From a checkpoint of a small transformer trained on Wikipedia.
Size: width 768, 6 heads of 128 (3 for keys and values), MLP 2048 SwiGLU, 64.5M parameters.
MLP neurons of a small language model. Each row is named by its layer, matrix (gate and up: input weights) and neuron, and shows model dimensions 576-703. Each number is 500 + 25 x the weight over its row's rms, rounded and kept within 0 to 999. Numbers have three digits each. A neuron's up and down rows have the sign that makes its largest values positive.
After each neuron's rows, "fires on" lists the tokens most often at its 100 highest values on Wikipedia text that the model never trained on. A number after a token or word is its count.

L4.gate602:546516483529425492458503496545554507471491495491507498523526532486466495477491515468537470538539524484498488454474527494497469495484505536514512544471549510491506472482516519509510471492472497535499500537509541498494534493477548487547508538471516489500520511493507552492494486491482533476525483482513481502485500506494484483522540513511524480509486470482521498522481496506521473464521
L4.up602:495492513545504510487479548496562524494553519522485457502460497505514526532517501487507516501526522477515497531462493496462507483518505516490469491491512497511502536525492519488535498528478520499500504498462511501503492564475496491510486522528515463511448496527497516498526509486502511441463479479479484450472470507497461505507523505434520525508536479489515436482511492496541537505471
fires on: " " 45, "," 18, " in" 15, " of" 8

L4.gate1979:492476539506506520455507497491512514512475531491518456466461508488528489514506507460501506488471495490499483504547507502478522531515433505504522499489499448523472523524535517539457457493506478507529482517455511476498502518513486462492512506453467492520580487483497518484517492482507467471520488498479531524478501518497523457505481496521509501531475484543491501533492423475503516514468
L4.up1979:519517501539505520486463472487539514525468458491514534492512548517483535539498529483467502505516505514549517518480541500530507452512502473511476504481530548518508529554516511493499529475476470526524450563506483482518484466538511526515492511517514535540531524491492528570502549485515500531505488492519473461508484496505453524518499497517520460505480477517501447535524523526511502524513
fires on: " J" 46, "i" 10, "j" 6, ":" 4

L4.gate1324:479522483517490490514498495539541497499514510531490496495545493487511499492509506511530494504493565480506504465485494454466489543456497479530528494480490492521483534499464550508521507482470513539517482497516543505509505486494494525486494518504462514487455508538484515546545475499468516498524516531426462481494531528537497534507448474507480514526499528448508509489481466497474514509487
L4.up1324:488502516509533494508483506512505492456516537483530539505480510487519508506514542520490462476522506471528505545482470477508509505495486462502483507493530466503482491478470503462504531496519504480543528482477489513548432501517494519517517524515506513507505514481500558477510456544477494528509467500506492473470503480484483502450533448475511522502496543492506564480514476498492509492488
fires on: "3" 17, "7" 12, "8" 11, "6" 11, "9" 9

L4.gate929:524485523465500501500473511481492504520470496478494517520466525485484438508494512509474482486517476455501455532489497481459490500497488506534515524487501466548533472510494519520460549491502522527512562517471524456459501492494516503532493540516491470501503489492494511480517518509493523472464483482529519501541456510478522495534550563458497534457515493517491472488467506481504468498499
L4.up929:488513505490482514474475509496498487475482541522491545491537499493451513507477495500505482549529502510478508476491493445507500518510521501500484475506499489502513541455532481463522523503506491502520516527519531528470452493461539538499486501453494498461488521495584441498482487522466549470525467507549476499461535503479503495497503516518546547485486509512493495450480471472483495525530
fires on: " to" 61, " can" 18, " will" 5

L4.gate122:534522492478516503532479511521503495483517516469533529477522504514515503529503492511505536507462479539510538486536483519507502532531515501538481490499499505528465495503498518469484537519450516491471473525515480495493473466488474529510494488492519496478544510515510511536491518511556510488474485488528510482476532497518475505482486472522511494513530491534531508483459475517540480521486
L4.up122:521498537489504503465464541514531509511494537504529513519479466475482483542499521497510512487534499503471457423484501492539468478447481509552472498534503499510468504510519537498523459477530504500517451482464525492505514509518501536466502458566464497490486517498474527523484509517506486494465466491509482511530531480517509538499442510505446544500489499464495504516489491488500544488502
fires on: "." 16, " to" 15, "ad" 7, " about" 5, ":" 4, " approximately" 4

L4.gate1003:579450466553514489475476486519511501521523554481459502512515463486491501460526564498505501507509515471456471478531519493500466498536501502476455480495525534485495507518529508442481456478488531489499498548509503456517480468502492520502530512464497500514553471507512493477522497479501478468507507489517499475497497459527503492519468476525491462457490501493491555563441521490526504533486
L4.up1003:486505520529493485510524496488491476489495510496479468549503473554477492517518491513547510476464516490437485519489535479470512491484513524502480531531499492490533472468500503499482479494474518473532510513519446545487502487491513539488472514499528498538491438504513502493494459500510480466495493527518528458496507511480476476480517441502461550446488531507485501482510550541520485521520
fires on: "'" 21, "ah" 12, "h" 8, "ih" 5, "’" 4, "ă" 4

L4.gate631:510479483500449481484460499506498436505528505499488478495487505533494496530458493507483516513506499466477516507483477499536504514459512488483475505498449501485467493489520476476521513473516452523530515477489509545512511517487464464487537488501564496488507507442483510465488556543503525543478485456479492505501507499442520552497542543523523517479511533531484531492501508468524507505483
L4.up631:507499494501467478501509507456470476478490509509469485545546507504494493537516526475472515476526505504513511485508469476467490477502475509552510447539511532502502458426531501472461503467466447531498515493498493477518505508511519521502503469545514501480520508458506517485480498464504477496525491555470526491500529506541504510473486512480481493484527517530534487506504494491522502503458
fires on: " d" 35, " b" 11, " D" 10

L4.gate1745:517523519509508517518502490489489490530527469482529491559490526476479509469497484442474494539439479532486488470526504488526553471515529527542473511538473520521494519493515478489548557458541504509525497495502468529502463461479513510513533521506481475470529497516507518518496509534502513506507497555490536465515506512522526524498471512507512520526518492481489508506513483551491526511533
L4.up1745:502486487496489475540520504513478521508514522489508482480478512552491541491452486491493489499454517528483480462532497502498481513486478524526511465510488512548489546527480484478512495488493484461469453528455479474510523477443535467498533477527462448491503504495502519507541552543523497519515530481505471424514507487520511493514437522502487482502463452496495513512493457533474483524527
fires on: " to" 82, " help" 6

L4.gate1460:518545479492476475432514502489514510448480497495488527488500519504485544475520480499529525492471495503490492505518568526451498514531499513488520527485506480478445482484456545496494519473479462484508485497549565503503517491468496507533531503458485540523543517475511479547487433551564504509520484470501519496490522515505483493514500481489482502532492519473508496502542512489498472495493
L4.up1460:509512496492475488484494491501486532538498435488478543506475441518505478504502483523532518473501506483486522486498542482475496471492542484514492561493479488476496493524525481489502484478521498488507459508503507569509476523540513482516460480503475507495468498479509440504520459550488506508485489512473478508512481526498484536529514559488451484501499458547516497528468491513493505478520
fires on: "0" 24, "1" 16, ";" 11, " |" 10, "8" 6

L4.gate1688:494524508497508482475515487529475492496463518481511528475488411482497504550498523534493514536514484450505526522509511500432532534471457515516493446454500519563524509466511445531515488498497491490465465475524503565492513455471510486497516541531508491557489468466530519517519553497457498501488489525497524517511520538506499507479508484528515513501506503486513553498503476513486517501501
L4.up1688:509514507500527490485533484483533478479532499492545488527519507534461544538518493507479509561491520522531500486472482541496508525503505470530512542474485541493499496494485452501525501536491516497486497514513475468521471493499484477497489532537524514475483510479503528495504505520506492513487494530553476523508476515474528507475536476461474462515512530479489504458505485451491519509504
fires on: "1" 33, "6" 9, "7" 8, "8" 5, "0" 4

L4.gate782:514471513506496459498535485516509505480470505481490483450517517475542525487506475513489513476492497542491491523505537475484503486480526503526481492470552489520480480506513486507486568481515445554513509552490461498489513447479524522522502497501473529490544507489548518520491545484496488511499494502462508511511487501492493517476467484468534526504493500503526489509462518526483511526478
L4.up782:482509500545507496473493470539476496515516482471475521520495531528534509495557508518521522492555516487553491489551503477475521516488506521524493484492500518515481457491491448440480480537491535459476526512494484508533454492511543486534493500522446508491566558513523566504503493495497532494512482502487499527465485488484525516483436485536512462518559504484499528467494517518480489495492
fires on: "1" 32, "," 27, "9" 19, "8" 4

L4.gate1351:513485474533474507480505504511500473516459528505485520425503505505456486542519449512490504504503479508494509414491467481472523454483490509545438486537510500511489515527486477446460541527539497502465474499513478525499509489516531560514467483495478534475536528455514529492482461483535508494510510527504519514533449509462518471508480487477480522538461503524496526491429439534502469465525
L4.up1351:514475453519490507503498557437542527541484523479505482471526495502499499500520449477522492517495461497517486460463491504489487488460480549523470486479511496505466448506532470498494523537513478480476469475491468526511563568531513517518474466451517478464547482446529522467475504546503517516511545529504510512506497511500511560477504537513511507550520478478513524479474485497557483508489
fires on: " of" 27, " in" 17, " from" 5, " to" 5, " towards" 4

L4.gate67:439502480524499552497509521482490494514513536513464499477531496493537492492512477540498512530583511501519469515497507473445521522481510530478503479480541472527488446468512493518488474471487489544528490500499475500493491497547504493537490470533479492556473501514560475496474519524519510484515494493463482497448499454522497508446519490479524476505479482536487497509459490514559466453496
L4.up67:506465533472526492448532521499504520525518547506473528464532494522476526513480514464488484521513498536473511555482492484505496475536498519478541491463496509513504493547491522506443482518503539482477513517511496527467469496513549513561516441480493503502506515448537497508496491445519510509464526498509509543494503489483496555486499548489496504477496497517507495488471482508535494496523
fires on: ":" 64, " |" 12, ";" 8, "°" 5

L4.gate1121:483501479544492475478520479542490518458483486478483510473472431518480464557530473432521506491479550543502462517478475523487537478519483533511520528480517498541477521508526496491478468508502499482501451496489514536488505470459474514530488503506481509524533457462522527454475533518519491466491517501446478486506496491485495511526533487513476526526467462513493521491502495493516479527457
L4.up1121:486497489506477490459512486510466507468482488520461466496511527507523484496514480509511523513493496490523489494515519535473491528463490542532467486552539510491470469551545475460506503516534483477586477547527490504498442492475559497488510495468474497482490515465510509549489488452513476505512486483495499495521495482540457537540492511497485487480518474483502488514480491485481498464493
fires on: " in" 26, " of" 7, " Medical" 5, "ational" 4, " Defence" 4, " General" 4

L4.gate1898:499520495509489494482565529479481443480517490559561493487533452509467513517516549519500533526510473484499507482485518532510509535529483494526480553500518477498518477494535507466500519498528536471509552502507543522490455510489496502494522483507490498492489553494491500512508474476496506493531474476466485469476501526497472501515493521463476456556458480530463490478485488484496500507465
L4.up1898:485485516547434511529534483489515535512504509548476548468477481496481519505501429458541534543506505483525470447505473496450483475506476507499489531532454517491511485520530472482512494510489500502496452483482461515525505473504509497534484523512533478494504488479450486498537517517447538527488499513490483491485509507525532546504513472472508502523515494495501519515471460493532533487528
fires on: "1" 15, "3" 14, "6" 10, "0" 9, "4" 8, "7" 8

L4.gate1489:516537491498472516476519540529566483483485551503521484467505500480485506514492499489442498521480562470537449499518553471513512506494519538522446488485500493510486489511534481457496484517495419496499534489493470516465474496488501498462507540525474489494497532500507521474570504510496476552532511495504481461519528449504476486500526517514531474517512504475518481513544473523482491445554
L4.up1489:525518452495484519491490488478525481498518494493487506513491536505484491515513419513481483519475528458515501514520515507514500494537536507472501469510472515500510549490505440495513496509525495468488475492503488518462498536502520538535487525512508458507470497506526511501522539495505509504477495526498466476485504522521499501520524541500499473497520513518529472482503461500475490499515
fires on: " of" 19, "After" 12, " in" 11, " After" 10, " after" 9, " for" 8

L4.gate1926:470475484493509484461468500524469511513477519496466524474508533500513489486554502499510491473515530501486523490494446475488513487480527520498533457470484497509429538501515516498518491522560467496534499481515506504500453502471519527521492520490465502473506521457483552562498522529529507515497496583537501459506535475523511480528500504498521532523516506464508509489515499568484435528446
L4.up1926:496505508509532499510520452520502486503488550500480489489489462450513485471476531490478521498521492525499498502470503475475480493471503536515534537480528502464520468506489546495483486468504499520514515473495474500498472479518547439494481528465471500483523500513519539546499532500518557484471524549485511513527459505461510520505515560503527444478471557508542524489480490469525529513496
fires on: " N" 45, " n" 9, "-" 4, "E" 4, " t" 4, "N" 4

L4.gate736:503509479486491508497483472468520520469523574475461485488504509498502486543514527511509481461490538493559463485500462479531509479460451484489492504506437518486468511507506492502515515484530517468519525534512484472494504490509488486504508511552508491469528502484525530513504513461482503486488509497552538506502529479559551475500521523500521510480500481523548490488487503524534465494489
L4.up736:505498492488477490514469479475523494497469546519496468530497486479519503526500492489489500522472497459506509508490505482487496541508478512530476438513499520512474552500498505477526496483478542556501462504527505478534512483502489508485476535498520517515515485529517512473502516484517520534487507468490509479507521500473533537518542521448497470489504496438523530470468515489510502494515
fires on: " P" 88, " N" 12

L4.gate233:509490510484488481488486514521476510500456541543457566465515510506497512504497507479539475485509532512509485477479523489485475512501504492550487498506468487526517516499565485510518482483492487518541451480507490533468526481497480510544532464482512527472486541510486529496505498442535506485485532494502507483478504483491469485487535484507555488510477503494505523551477456525488514497528
L4.up233:492460469446509461460477514500475517488488508520524483496482511509532528483482488480522474493499523506519471514472516494502450495500556547551521475519505531521527506525521474493511497494474453462496490520477484490485553465490532489489482485543481510473533555512484507502501531470524539534492521526531492492441476483515471539506513518511504484522471495483494452540444518477449534464481
fires on: " in" 48, " In" 15, " of" 8, " to" 4, "In" 4

L4.gate1452:537513534505519522463495491522495553477533526470488433523502515520483560480497496539515511512485520465498469495475519469514476546518522484421500466485506470494473498430506522471470508471487528512527495505473478496493522491452483451516495551496493494556502509493553484511503466454475481507509499532496549495512527495504463493537538529497495484509438464513483492476483476532491459492493
L4.up1452:495512501481484505463469551522489554460519458484486461479537549527492478515495500500512532460491497484431491474533490486496523508503517470495483511481535518536483517531490498475501500509505554506487514481544486507503510515489499522517488528454475466510494506508540465514492467487522491509474466485491514523477518503554461509472515540469496460495528506483478494520529476442497457451529
fires on: " " 28, " written" 8, " H" 6, " |" 6, "\"" 4, ":" 4

L4.gate372:516496477481524474504458499466511479480470483488464487473494503483536494521492482505504511541480528506515489495490474444498483497483505498513536495505500529552469504470482483568501505462516519491505490537477526500442525489498493522509497546485514502466508496526492529502497511452493512518526497506519410468518492497515496552511481511488468507494533502512512472503529454517533497471513
L4.up372:502499499502448458487459508478501507560520454518498475458529466515515507440508513445507451479526500513472509500467465491499484499526503499490513490493509482550501476493521442495492502500487472525502492491462485524478522521483525498499500506467495530471477509525528477542512504496498467496492514506469483497460500499494506466442523510493515510490502453509477522512532471515490503516515
fires on: "–" 43, " and" 10, " to" 7, " or" 5, " " 4, "-" 4